Part of a small language model's weights: 892M tokens.
MLP neurons of a small language model. Each row is named by its layer, matrix (down: output weights) and neuron, and shows model dimensions 80-207. Each number is 128 + 24 x the weight over its row's rms, rounded and kept within 0 to 255. A neuron's up and down rows have the sign that makes its largest values positive.
After each neuron's rows, "fires before" lists the tokens most often just after its 100 highest values on Wikipedia text that the model never trained on.

L9.down788 [108 111 162 143 120 113 109 150 167 110 148 139 115 120 134 135 122 155 132 133 112 129 106 116 103 123 123  78 128 106 102 160 142  90 147 155 139 150 129 104 155 114  73 127 120 129 125 135 173 163 138  76 133 139 158 140  99 102 108 101  93 122 107 153 139 112 114 140  92 162  95  89  84 125 145 125 115 130 136 138 112 119 104 133  89 122 123 108 100 110 155 139 136 125 109  95 148 120 143 161 107 156 131  96 146 146 127 198 128 173 103 191 114 108 154 150 111 168 152 108  75 132  89  78 140 135 127 145]
fires before: "ed", "ious", "il", "ing", "id", "ent"

L8.down1082 [170 130 120 120 159 129 130 157 135 152 126 102 128 139 149 112 170 109 130 125  88 145 142  72 126 141 109 100 136 141  90 148 121 112 120  89 127 105 118 145 116 104 118 129  94 133 122 115  63 118 134 142 125 141 128 142 149 138 115 136 100 116  85 191 136 159 137 168 144 145  96 118 155 144 137 147 153 129 135 143  98 197 152  93 130 170 143 167 130  75 106 139  86 141 140 125 130  82 117  85 126 128 170 135 141 151 154  93 155  97 145  77 137 136 188 124 124 118 120 145 132 153 114 148 158 149 128 143]
fires before: ",", " the", ".", "\n", " C", " "

L8.down52 [146 145 112 125 133 136 107 110 158 141 172 135 143 142  87  95 102 150 119 150 159 132  97 133 130 109 127 115 124 139 187 187 110 142 115 143 118 143 136 136 150 134 165 125 126 144 158 108 134 160  90 141  74 134 159 123  98  94 138  99 138 183  65 117 162 146 146 148 138 125 117 188 147 168 132 112 144 143 132  87 114 148 161 150 137 157 123 141 121  94  58  95 143 134 123 131 129 167 108 166 143 135 104 127 131 142 158 130 133 132 166 152 118 145 125 131 120 102 122 126 114 149 124 150 119 159 128 107]
fires before: " ", "0", " (", "amp"

L3.down12 [110 113 119 109 169 146 153 117 144 184 133 122 127 131 133 133 103 124 125  90 135 124 106 138 162 128 131  92 143 152 115 118 151 123 135 140 109 147 154 120 154 121 126  90 184  76 164 134  66 129 158 147 111 149 128 129 127 127 143  98 159 105 135  91 138 132 133 127  93 129  89 117 113 127 134 139 132 125 170 127 104 139 156 122  81  93 124 102 149  69 101 130 118 117 148 136 151 140 116 142 113  96 130 165 165 141 120 108 139  90 109 141 170 138 142 124  92 111 115 126 121 151 142 170 117 133 134 118]
fires before: " ", "\n"

L9.down294 [159 138 128 109 136 111 131 136 153 138 150 145 105 137 113 161 134 109  94 116 130 173 106 128  98  96 119 134  77 123 135 118 141  90 122 106 127 128 141 139 122 131  92 124 121 143 121 155 110 135 138 143 141 131 111 156  98  85 117  91 125  65 100 147 117 114 106  85 114 123 176  91 143 107 162 167  80 116 150  98 154 131 163 153 145 160 144 106 106 107 144 173 135 149 145 128 149 113 141  95 104 138 125 116 137 119 122 130 116 148 157 149 117 118 130 140 100 115 102 100  80 152 115 145 115 130  87 113]
fires before: ",", ".", "\n"

L5.down929 [102 124 159 135  90 125 129 132 122 105 163 164  95 137 144 159 106 121 137  99 143 106 104  96 100  94  77 122 137 121 123 108  93 158 167 114 173 130 123 149 139 113 134 155 116 184 119  96 126 142 135 140 115 118 144 135 121 142 100 163 144 142 130  99 133 118 120  96  96 146  75 124 144 101 118 109 134 115 108  97 135 121 128 158 115 131 141 165 130 153 130 169 144  76 144 180 128 117 151 186 133 132 132 120 140 121 156  77 143 125 118  89 103 130 153 140 164 117 157 119  91  79 141 176 109 113 101 107]
fires before: "es", "ed", " the", "or", "ions"

L3.down415 [ 91 134 121  85 138 122 133 143 171 124 101 135 155 127 116  91 101 146 115 144  86 136 122 121 155 110 116  87 113 139  87  56  69 121 130 108 105 168 117 170 166 127 143 143 143 138 113 132 121 138 104 129 157 114 172 121 195 125 122 110 127 149 152 131 107 147 137 155 101 136 105 157  93 162 137 101 127 130 127 161 100 109 163 100 110 134 169 118 108 116 138 123 152  65 127 128 127 127 131  93 121 163 112 147  96 151 139 101 118 108  98 152 131 172 108 106 140  71 121 118 127 128  70 123 126 188 147  86]
fires before: " "

L3.down757 [127 132 117 126 141 118 144 150 152 142 135  91 107 173 174 123 124 137 105 118 112 159 145  97 181 159 133 123 122 140 125  76 131 150 117 162 156 107 123  92 113 119 123  72 135 128 139 140 130 150 118 142 120 153 146 130 141 100 103 148 140 164 125  96 111 116 174 155 114  91 115 126 148 102 157 101 156 158 108 188 141 163 124 118 138 130 147 127 149 127 110 169 110 134 110 122 118 121 126 139 135 136  62 126 125  82 140 137 132 172 133 148 104 101 146 158 127 158 107 132 112 155 148 131 111 149 104 185]
fires before: "c", "s", "ed", "t", "g", "ing"

L8.down853 [113 110 106 100 156 128 113 145 159 125 139 127 140 211 133 165 134 156  82 132 117 110 119 141 145 142 148 145 153 104 150  88  92 119 138  99 110 130 134 145 133  82 164 120 135 188 119  89 144 106 130  90 176 145 139 100 111 137  74 143  93  99 129 146 126 123  99 151 102 121  89 141 137 134 118  98 125 135  97 141  96 112 147 127 102 127 108 125 137 132 134 137 132 106 146 137 157  73 115 176 154 146 134 162 128  86 125 138 110 118 128 113 139  91 153 122 135 121 136  96 116  52 102 152  87 132 140 145]
fires before: "ed", "ished", "ated", "ican"

L10.down913 [123 157 139  96 107 139 116 146  82  97 143 122 106 142  91 149 159 113 124 130  78 134 128 121 150 114 150 141 105 117 153 101 137  97 116 105 103  87 114 152 148 122 124 178 100 124 142 124 109 146 109 105 163 107 135 164 142 120 126 156 170  79 130 112 120 113 126 145 134 118 105 140 135 131  87 152 110 129 143 111 132  75 155 156 105 120 124 102 112 138 185 188 125 140 129 137 144 140 112 129 122  90 124 149 111 103 130 138 148 139 133 157 116 146  97 103 119 125  78 113 160 132  86 153 111 144 129  78]
fires before: " "

L9.down1024 [121 112 143 128 178 129 145 114 175 162 148 146 111 144 110 140 165 100 133 119 130 101 109  93  96  87 133 102 167 149 127 141 142 113 178 110 102 134  99 134 113 132 118 127 123 160 172  94 111 145 119 151 176 153  96 127 124  89 127 163  78 133 156 132  89 107 133 106 103 159 142 132 132 127 167 116 143 146 133 156 131 117 103 167 143 122 115 140 116  88 152 133 115 143 117 108 138 126 102 161 149 101  96 125 142 130 114 100 149 144  87 146 148 160 130 101  93  88 120 112 144 174 153 108 120 110 114  95]
fires before: "|", "-", ","

L5.down941 [130 115 139 164  78 146 122 138 133 131 143 173 141 101 106 109 126 141 127 131 122  58 164 145 154 130 123 141 110 134 135 112 121 127 165 105 126 120 154 123 126  88 131 123 144  82 124 128 128 106 104 115 129 121 138 169 140 137 143 142  93 123 142  88 137 124 140  84  98 119 101 105  88  50 136 133 129  90 135 148  67 119 140 164  97 139 106 123 107 149  95 126 144 144  94 124 113 110 141 158 130 147 118 152 122 169 153 106 146 106 151 127 140 127  85 103 119 112 111  83 164 144 136 137 110 104  78 139]
fires before: "\n\n", " The", " He", " It"

L9.down171 [116 114 140 136 124 122 113  88 148  89 105 110 118 117  99 141 156 152 130  98 120 122  76 156  71 127 156 109 137 172 150 109 147 108 132 117 130 159 150 105 126 101 135 134 136 132 141  87 162 116 155  95 163 106  86 109 125 120  82 167  97  66 136 121 117 136 104 120 115 135 126 133  68  94  81 104 108 136 112 148 106 129  99 159 132 167 154 130 142 136  95 111 162 135 113 112 117 165 164 127 142  87 134 100 178 137 122 140 135  81 163 139 111 132 129 131 154 139  86 132  97 155 113 133 178 135 119 140]
fires before: "ing", "ed", "e", "om", "es", "a"

L10.down433 [119 166 111 106 148 133 147 158 123 135  94 113  81 150 131 142 137 116 142 183 108 115 129 118 175 127 124  88  97 120 146 126 109 107 134 102 122 104 142 153 120 129 133 102  82 156 124  86 112 124 117 162 165 137 143 113 128 157 107 127 125 110 144 144 129 116 134 130 148 131  92 133  82 163  99 131 119 141 129 102 159 105 123 154 169 113 137 118 144  99 142 178 124 126 137 149  51  91  92 133 103 147 157 112 145 162 166  81 159 128 133 139 133 125 119 121 165 137 133 163 145 155 129 120 134  99  85 183]
fires before: ",", " the", "0", "4", "5", " of"

L5.down933 [114 134 109 147 153 128 138 113 123 117  97  87 129 110 135 116 140 128 186 126 141 156 106 126 125 139 132 115 153 138 167  86 128 148 124 115 117 149 160 129 130 122  93 133  89 135 100 117 160 173 136 181 141 115 200 117 160 144  83 141 147 128 134 151 135 141 145 124 106 136 111 160 110 173 149 140 176 140 127 104 142 140  95 140 117 104 160  99 103 125 128 113 177 133 130 114 132 167 154 173 146 166 134 124 126 125 155 156 119 157 173 138 101  99 139 151 160 163 144 122 109 165 131  90 132 129 104 122]
fires before: "c", "s", "ed", "ing", "ion", "y"

L9.down596 [207 139 120  96 119 148 167 149 116 140 150  95 126 142  95 158 182 161 141  89 142 113 103 133 160 129 143  89 129 111 105  61 150 107 131 113 121  82 142 145 120  86 121 158 140 136 157  96  69 135 132 162 139 115 147 150 167 137 109 130  88 111 129 164 157 167 123  87 121 150 118 135 126 132 132 155 119 128 136 126 141 106 160  98  72 133 136 157 180 112 143 108 127  81 163  97 144 134 124 104 153 146 166 124 132 125 133 118 113  85 126 137 119 160 117 129 123 101 139 129 110 117 136 104 118 110 155 100]
fires before: " "

L5.down1170 [133 182 127 124 108 112 143 108 135 134 125  97 155  80 140 143  94 163 127 110 122 143 143 128 146 157  79 120 131  83  93 158 138 135  90 118 130 105 164 143 165 110 164 110 142 138 139 138  85 189 200 187 147  97 121  71 143 115 127 124 115 130 123 127 122 118 145 142 122 129 137 148 101 136 157 149  95 118 110 114 118 131 178 140 149 107 132 152 118 110 112 151 164  93 156 114 113 147 147 138 133 101 162 126 173 158 100 151 131 111  95 112  86 132 137 119 134  81 101 123 124  90 128 140 121 155 148 117]
fires before: "\n", " ", " S", " P", " |"

L8.down995 [148 108 137 101 170  88  96  99 106 196 157 139 124 124 118 124 125 130 112 136 159 113 136 117 112 116 148 148 160 159 153 112  98 161 143 108 112 161 140 115  84 131 179 105 185 118 155 151 130 142 125 125 135 149 136 119 161 144 119 136 120 138 130 141 169  84  98 136 111  80 121 125 124 128  57 127 129  95 133 121 104 132 143 165 142 134 101 134 113 140 104 158 106 127 176 185  96  94 156 179 111 157 126 149 112 113 127 128 161 165 135 112  86 111 164 159 116 144 125  98 150 118 131  84 106 147 122 122]
fires before: "ed", "ing", "s", "ent", "ion"

L9.down914 [135 143  86 112 108 138 158 124 126  99 126 119 159 106 118 119 104 136 111 102 128 143 135 160 157 139  74 137 131 153 152  79 116 170  99 127 127 150 150 153 151 117  93 145 149 111 149 105 128 144 142 154  79 119 135 114 151 144 178 129 140 163 105  80 130  98  74 106 116 145 103 122 152 134 144 120 142 147  91 145 103 123 126 117  85  61 108 118 111 156 101  43 115 148 146 112 119 119 133 160 126 122 145 137 132 164 152  69 131 132 118 108 118  94 127 159 109 119 166 100 156 150 197 177 121 118 164 126]
fires before: "ed", "es", "e", "ing", "ew", "ual"

L9.down142 [150 144 125 108 128 127 111 107 102 114 122 115 100 118 129 117 119 125 140  36 146 144 140 150  79 127 139 136 140 121 129  99 117 120 145 173  84 137 148 148 118 114 107 143 118 134  91  94 120 124 133 125 131 146 114 111 172 117 129 161 125 120 131 145 167 122  83 111 126 147 111 140 124  80 141 124  97 103 123 118 104 115 128 125 139 121 119 117  88 154  54 191 161 155 176 140 146 118  96 128 112  90 113 145  82 124 166 150 147 142 121 171 110 143 127 148 145 129  75  91 110  97 143 162 122 142 100 127]
fires before: " "

L10.down425 [146 151 136 124 149 129 118 153 141 112 158  98 168  96 125 119  99 130  88  88 150 121 105  97 151  89 130 104  93 114 102 156 144 124 132 159 121 102  87 150 109 157 124 139 153 116 134 111 133 175 118 111  79 115 160 141 132 135 138 118 143 137  76 132 151 161  92 143 140 156 126 159 170 109  90 144 142 103 122 133 173 132 131 128 137 118  74 125 104 141 145 144 139 121 147 141 138 126 103 144  90 104 154 117 134 104 177 157  80 170 148 153 111 106 118 124 172 123  98  96 139 132 139 113 127 122 103 151]
fires before: "ation", " ", "ment", "ate", "ican", "ated"

L8.down124 [ 95 179 152 139 150 157 106 138 127 173 131 129 137 129 146 122 112  63 162 111 142 150 104 145 128 126 147 113 131  87 125 143 131 140 112 117 111 194 103 124 127 124  92 122 148 116 182 130 124 168 125 129 105  92 151 132 153 119 139  98 116 150 138 155 127 123 137 121 107 128 108 130 130 132 125 161 102 100 118 127 127  92 145 111 119 130 174 172 175  90  91 124 112 140 116 137 108 115 131  99 104 126  53 109 121 136 115 142 120 140 109 126 169 115 135 144 123  63 125 139 134 106 132 141 128 149 118  86]
fires before: "|", "\n", " ", "===", " Ch"

L8.down137 [100 128 113 185 110 130 134 150 114 143 138  97 125  80 137 139 128 128 124 145 145 132 102 124 126 113 119 153 133 119 160 101 136 134 166 122 159 148 124 146 138 168 144 130 159 151 121 127 146 142 130 113 108 138 134 128 139 152 165 129 144 109 157 135 146 100 140 140 125  68 132 118 145 124 123  98 116  85 127 116 126 129 142 100 141 105 149 110  95  69 141  96  66 148 165 107 157 125 111 160 116 119  97 154 130 136 163 148 128 125 158 150 130 121  88 107 201 111 163  85 142  92 135 128 123 102 103 142]
fires before: "ed", "ment", "s", "er", "ing", " the"

L10.down597 [112 143 106 140 131  99 127 135 138  60 152 134  97 137 123 151 166 107 102 153 156 131 142 161 111 173 129 107 136 149 123 136  89 128 156 132 137 163 125 109 161  92 114  83  89 143 141 107 120 147 131  77 134  79 136 187 139  89 125  95 145 135 139 143  98 135 159 121 163 123 120 151 153 109 179 153 115 144 142 128 154 150 163 130 152 146 154  72 176 123  99 140 121 128 153 104 135  98 173  81 139 133 100 131 135 118 168 144 175 107 142 116  73 175 117 155 133 105 115 169 125 150 155 132 127 107 135 160]
fires before: "s", "."

L9.down546 [104  79  93 151 110 110 131  98 163 115 113 125 139 146 208 133 135 143 115 125 132 112 119 118 149  99 150 120 133 142 157 178 130 118 112 119 166  93 119 107 118 142 179  93 116 133 134 106 122  93 132 131 113 153 154 138 172 111  84  87 141  92 118 132 157  71 143 134  88 171 116 102 123 133 121 134 118 136 140 118 118 142 130 133 119 127 149 127 123 134 131 110 119 119 152 156 159 137 158  99 130 119 158 137 154 131 115 138 117 133 133 136  98 100  83 142 131 130 149 162 120 131  97 114 119 129 118 107]
fires before: "\n\n", "\n", "tern", "p", "ig"

L10.down12 [160 144 148 162  97 112  97 173 154 111 148 143 120 101 137 109  87 147 105 145 154  86 118  93 151 113 165 100 112 141 109  95  94 141 101 102 148  92 144 145 117 154 108 136 124 129 129 146 126 157 194 102  70 103 109 125 125 150 164 143 120 186  97 120 105 112 152 134 147 116 124 146 125 167 144 165 123 108 158  86 114 151 124 124 133 134 136 176 139 110 123 128  86 116 151 151 102  83 172 170 153 105  84 112 127 144 118 146 160 166 122 153 100 107 141 152 128 169 123 163 105 125 130 144 138 110 141 174]
fires before: "01", "02", "00"

L8.down708 [129 106 141 149 132 133 115 125 121 108 100 146 125 116 138 129  96 104 139 177 111 129 110 158 129 162 154 116 141 127 121 129 159 152 121 157 134 178  80  98  75 119 131 143 144 156 143 146 174 167 131 144  92 122 125 147 125  98 102  84 127 197 140 112 145 169 149 113  90 109  93 139 114 154 110 158 117  97  95  92 116 173  91 114 138 143 157 107 142 112 118 134  81  97 146  99 127 138 122 145 130 100 143 107 132 152 163 148 142 163  85 120 152 117 169 123 148  76 128 137 131 128 165 120 101 113 167 153]
fires before: "|", "\n"

L8.down992 [ 88 135 126 148  84 135 108 145 154  95 129 111 112 108 151 141 163 102 121 144 138 128 171 139 120  80  68 146  99  39 137 154 127 135 139 128 168 124 130 144  93 141 107 135 134 132 106 103  90 110 112 112 100 103  85 149 136 115 137 152 115 144 158  98 116  99 116 137 128  88 136 163 148 132  87 166 119  76 102  93 118 157 121 135 138  89 117 145 121 129 139 120  81 147 155 117 119 135 151 113 107 102 154 106 153 109 150 140 129  75  77 150 152 154 147 124 132 109  98 103 134 141 116 136 135 112  80 102]
fires before: "ed", "es", "i", "s", "ment", "ation"

L4.down1135 [ 99 134 100 133 126 115 122 109 152 157 119 165 160 149 117 165 141 130 111 113 138 103  82  84  94 128  87 148 156 126 104  92  71 147 111 119 103 103 144 141  72 156 143 139 114 129 155  88 151 135 131  93 133 105 114 115 171 126 141 143 109 140 132  93 150 118 127  85 104 139  51 127 113 146 134 126 113 121 126 131 148 134 173 149 104 140 157 106 111 142 149 145 125  64 131 165 113 118 130  94 118 128 136 126 147 114 106  99 148 123 103 133  97 136 104 154 121 120  58  94 139 114 112 108  99 123  98 163]
fires before: " ", "ed"

L8.down325 [126 100 171 146  91 129  96 115 118 134 136 103 120 148 144 123 147  82 158 114 168 112 102 133  97 108 147 115 158  69 115 164 117 135 130  94 118 125 158  89 122 138 131  89 129 118  92 111 119 124  88 130 168 135  88 132 117 147 125 132 121 123 134 108 149  80 127 109 131 104 157 118  84 118 132 126 167 132 126 114 108 114 130 158 118 107 124 165  96 112 162 146 138 115 117 141 121 102 161 128  89 134 103 109 131 117 138 179  89 107 115 113  75 156  74 123 125 133 146 137 113 149 140 112 151 132 136 150]
fires before: "\n", "\n\n", " that", "en", " the"

L4.down139 [163 151 155 147 112 172 124 134 110 133 125 135 160 115 110 151 153 130  92 105 141 141 119 134 125 138 102 106 146 106 120 124 126  92 146 101 126 115 139  91 130 102  91 130 117 123 141 111 142 143 151 135 110 132  91 134 153 122 146 120 110 118 138 123 143 166 141 121 158 114  74 118  71  40 121 140 162 145 156 145 136 130  93 148 134 103 162 116 151 144 160 147 130  97 117 106 107 116 148 153 156 149 124 152 136 108 139 152 112 119 134 151 133 137 150 120 171 162 142 115 147 172 103 153 115  69 119  93]
fires before: "\n\n", " The", " He", " It", " A"

L8.down272 [133 165 147 126 110 158 103 157 156  97 139 163 153 108 124 117  77 129  94 105 126 167 132 139 118 145 162 131 116 124 199 137 128 148 119 134 121 164 120 158 133 127 135 154 137 119 137 139 153 150 138 152  92 129 173 122 135  71  90  92 117 202 117 114 173 156 147 133 154 124 112 140 107 161 121 121 120  92 126 143 141 147 148 108  80 150 139 111 105 114  73 142 113 147 133 129 133 144 106 100 158 141 149  61 138 146 125 147 140 152 106 104 127 122 133 104  99  67 126 167 123 178  92 126  96 122 112 110]
fires before: " |", "0", "1", " ", "4", "3"

L8.down327 [170 145 142 133  97 130 114 158 117 129 141 100 109 104 145 111 130  94 141 108 124 117 163 120 173 166 132 129 163 100 166 145 135 168 165 105 143 148 129 104 149 140 171 142 138 115 140 129 112 126 118 122 145 135  90 136 133 100 137 129 122 144 154 148 145 149 149 139 127 172 148 137 121 123 106 182  79 116 134 121  96 151  91 149 143 152 146 140 133 103 111 125 110 128 125  74 114  98 164 100 107 113 143 107 104 107 125 128 140 101  66 104 145 109 130 115 112 106  63 104 131 105 141 100 110 132 135 153]
fires before: "|", "|---|---|---|---", "\n", " |"

L3.down1091 [184 155 136 111 112 102 106 114 152 148 121 133 181 116 130 135 106 108 120 118 121 131 131 123 128 110 121 149 131 110  99 157 138 164 127 143 135 117 113 139  88 139 138 165 147 130 118  96 102 116  86 159  85 121 146 109 128  92 112 105 135 177 104 132 117 116 104 170 133 145 145 109 115 141  98 155 149  98 139 129 134 106 100 131  83 163 157 139 120 137 131 160 107 142 119 122 113 151 134 105 129 176 122 143 139 128 169 143  78 117 111 132 122 113 116 137 132 133  95 160  81 158 145 132 148 139  97 174]
fires before: "c", "ant", "ly", " ", " ("

L8.down891 [149 124 111 151 135 140 108 104 106  76 120 143 153 125 103 121 156 115 126  86 141 133 180 103 136  84 141 151  94  96 109 113 170 135 109  97 141 133 127 122  99 103 103 147 159 119 133 128 169 141 108 116 123 124 125 114 173 122  93 164 123 110 122  58 106 145  84 133  83 131  86 102  83  93 113 163 128 105 139 128 137 122  97 127 100 101 137  80 125 105 156 140 116 132 126 139 106 133 145 105 145 134 120 109 107 138  96 143 140 100 169 155 129 127 101 138 112 146 112 148  98 164 178 111 112 136 106 115]
fires before: "u", "ed", "ction", "c", "ct", " the"

L5.down807 [106 137 148 136 141 190 110 103  81 145 131 106 160 135  90 116  97 122 139 149 128 123 138 101 114 114 140  89 140 100 110 131 129 119 133  82 171 129 157 140 106 108 151  86 172 129 138 133 131 106 139 121 133  89 112 110 160 130 147 111 100  96 100 105 120 145  84 147 129 143 114 150 184 102 116 118 127 139 152 106 120  77 134 148  94 167 122 128 108 140 188 117 123 125 129 100 112 123 101  86 107 123 152 145 129 150 132 166 155 100 104 130 108 157 130 151 104 157 115 126 138 139 137 129 129  93 119  96]
fires before: "ed", "io", "i", "u", "ion", "ing"

L4.down763 [150 117 105 152 106 103 147 163 146 122 135 134 131 139 141 145 117 119 119 140 126 166 170 125 129 135 178  99 128 142 170 135 129 108  99 153 134 110 138 116 153 140 113 161 113 106 129 138  92 130 147 143 143 139 115 158 131  74 120 136 111 112 142 143 117  99 106  93 147 158 144 144 105 110 114 118 119 150 149 129 145 153 139 110 150 108 138  99 168 120 115 148 119 109 131  91 120 127 163 135 121 127 109 160 146 112 128 156 161 110 119 144 109 113 126 158  79 186 156 126 202 153  88 142 144 119  83 133]
fires before: "le", "od", "s", "ed", ":", "ent"

L5.down804 [ 94  97 126 124 104 123 115 127 109 103 132 128 135 153 100 110 151 112 133  93 149 119 117 135 121 147  65 108 145 144 115 106  95 124 110 111 153 183  72 135 130 105  94 131 189  99 124 112 144 115 119 121 129 145 124 102 169  81 143 174 159 126  99 112 133 141 127 126 109 141 123 185 129 153 148 149 134 120 101 169 126 131 132 109 104 128 136 118 111 145 153 157 144 129  81 132 133 116 131 141 161 135 121 117 151 117 116 136 126  92 155 125  99 144 150  69 143 173 112 139 106 119 115  92 170 138  74 124]
fires before: "c", "u", "oun", "ed", "er", "o"

L8.down938 [151 155  91 167 141  79 159 135 146 126 107 114  87 116 110 160 133 131 111 105 113 100 127 108 138 141 163 123 132 202  87 100 120 148 115 116 127 101 137 121 103 144 158 103 163 100  90 110 117 142 139  85 166 130 130 106 116 156  90 138 123  76 166 135 128 147  94 153 135 101 134 105 144 104 162 108 110 149 135 147 127 119 135 187 116 137 136 105 180 114 192 152 122 132  58 135 109 104 142 162 123 151 125 161 125 113 140 135 151 109 145 119 138 109 115 140 118 127 107 124 141 137 163 121 127 162 136 177]
fires before: "ed", "ing", "s", "er", "id"

L10.down744 [154 147 123 145 152 123 109 138 129 130 128 143 136 163 140  89 125 121 159 126 106 177 123 145 118 119 113 123 120 154 147 138 165 147 135 123 150 112 136 112 109 105 174 183 134  99 122  90 145 119 119 120  97  98 119  90 121 142 138 116 118 167 113 103  96 170 113 144 123 142  98 163 160 130 102 170 120 115 130  91 120 116 138 126 101  96 155 161 172 109  81 127 135 109 102 178 131 121 176 121 155 166 113 143 143 112 114 147 125 147 149 122 137 175 100 154 159 128 116 143 122 121 165 176 148 128 148 160]
fires before: "00", "01", "0", "1", "2", "|---"

L4.down345 [160 120 124 112 114 122 118 142 180 124  90 116 135 163 104 153 137 118 131  84 144 114 133 152  80 123 142 141 117 115 140 128  87  82  98 137 170 127 123 154  94 158  59 128 100 143 108 130 125 169 162 139 127  74 108 107  84 117  99 180 122  81 139 164 104 100 110 133 116 125 133 179 145 105 155 161  96 110  94 119 152 121 101 165 151 130 157 119 108 132  96 131 165 131 151 154 102 130 140  98 145  90 128 154 132 112 124 157 123 107 142 141 137 135 130 130 155 187 141 137 123 125 154 119 146 108 168 107]
fires before: " ", "ary", "ly", "-", " a", "her"

L3.down1018 [116 131 126 154 117 125  92 128 102  96 109 119  95 111 140 126  93 157 140 133 138 138  98 171 127 108 112 125 132 118 198 106 136 133 127  90 154 138 153 155 131 155 119 126 119 122 116 135 131 121 112 147 179 156 159 166 104 154 152 117 122 131  85 121 156 135 133 145 103 161  90 149 116  83 148 142 129 161 163 114 159 116 147 108  99 146 138  98 112 143 136  90 141 127 154 110 134 154  88 137 140 101 117 164 113 153 105 107 131 172  85 161 104 127 143 137 153 112 107  97  73 128 160 135 107 140  98 108]
fires before: "ed", "e", "ing", "es", "we", "s"

L9.down814 [155 134 131 118 157 117 121 120 146 131 138 123  91 104 143 117 140  98 115 140 104 143  99 164 131 160 119 113 123 153 132  95 146 115 125  97 136 128 185 145 121 105 106 114 123 191  95 126 132 137 111 150 109 124 157 127 164 124 150 100  87 133 147 144 168 126 139 129 104 139 108 126 131  77 120 108  99 143 135  79 147 129 127 124 117 114 129 107 103 132 115 136 177  96 111  87 144 118 115 129 133  85 157 133 105 138 183 184 113 145 100 117 131  83 163 169 120 100  87 115 111 140 158 121 120 138 121 113]
fires before: "ed", "io", "ing", "e", "ement", "ers"

L10.down551 [ 96 122 131  77 123 150 112 144 121  71 119 104  95 104  89 124 136 127 115 115 143 149 148 154  97 132 150 165  94 156 111 105 145 143 101 182 164  88 146 120 122 148 166 164 128  94 142 138  97 140 144 136 118 106 157 120 175 135 165 161 121 154  82  91 145 130 129  66 136 145  81  82 137 112 150 116 115 111 118 123 116  97 139 126  90 145 114 121 129 148 146 157 148 118 155 104 167 141 148 110 144 133  93 146 137 174 104 117 118 104 119 158 169 133 128 145 140 101 144  94 135 180 150 132 120 152 141  92]
fires before: "ed", "e", "es", "ent", "ion", "ing"

L9.down774 [ 83 153 132 120 151 135 130 130 144 109 138 116 131 141 109 187 111 131 145 127 149  89 122 107 130 102 135  87 123 113 154 119 109 142  89 146 150 105 108 132 133 140 130 105 151 116 121 156 114 112 110 122 107 109 101 142 113 133  99 136 103 140 160 117 134 119 121  94 144 128 119 109 130 107 143 109 129 119 145 157 115 138 132 145 100 127  97 105 133  71 187  57 145 143 118 138 134 115 143 138 118 106 135 127  98 103 135 132 157 141  89 108 153 135 140 135  95 114 151  94  98 185 131  96 112 144 160 106]
fires before: "|", "-"

L10.down247 [ 94 103 124 136 126 103 134 106 125 145 144 138 157 184 132 136 125  84  96 127 106 108 141 157 155 133 121 112 152 147 145 137 129 106 155 124 106 144 163 124 158  97 144 146 105 103 132 125 139 111 130 105 153 103 121 189 122 140 104 117 116 142 150 114 103 148 186 164  95  86 109 130  99 150 149 123  78 132 157 103 130 134 156 163 136 127 137 158 130 145 119 170 172 112 149 114 157 107 124 156 151 114 128 110 166 129 102  94 170 122 115 131 116 145 145  99 134 141 102 148 123 159 146 171 101 167  90 159]
fires before: "s", "'", " of"

L8.down1202 [146 118 144 106  95 104 134 122 157 126 129  89 166 122 135 150 114 154 112 104 133  81 151 127 160 138 143 156 112 114 129  98 120 116 120 107 146  95  95 137  97  94 134 131 148 129 110 144 113  95 150 130 126 105 115 101 152 139 133 173 119 119 145 135 124  79  80 166 122 124 154 151 101  96 166 109 179 121 148 161 101 139 135 116  99 133 113 147 110 111 194 114 112 107 125 111 148 130 159 116 124 143 125 139 111 110 121 141 118 109 102 130 142 146 128 108 127  95 130 100 128 130 172 180 150 169 110 152]
fires before: "ed", "ment", "us", "ing", "ct", "ry"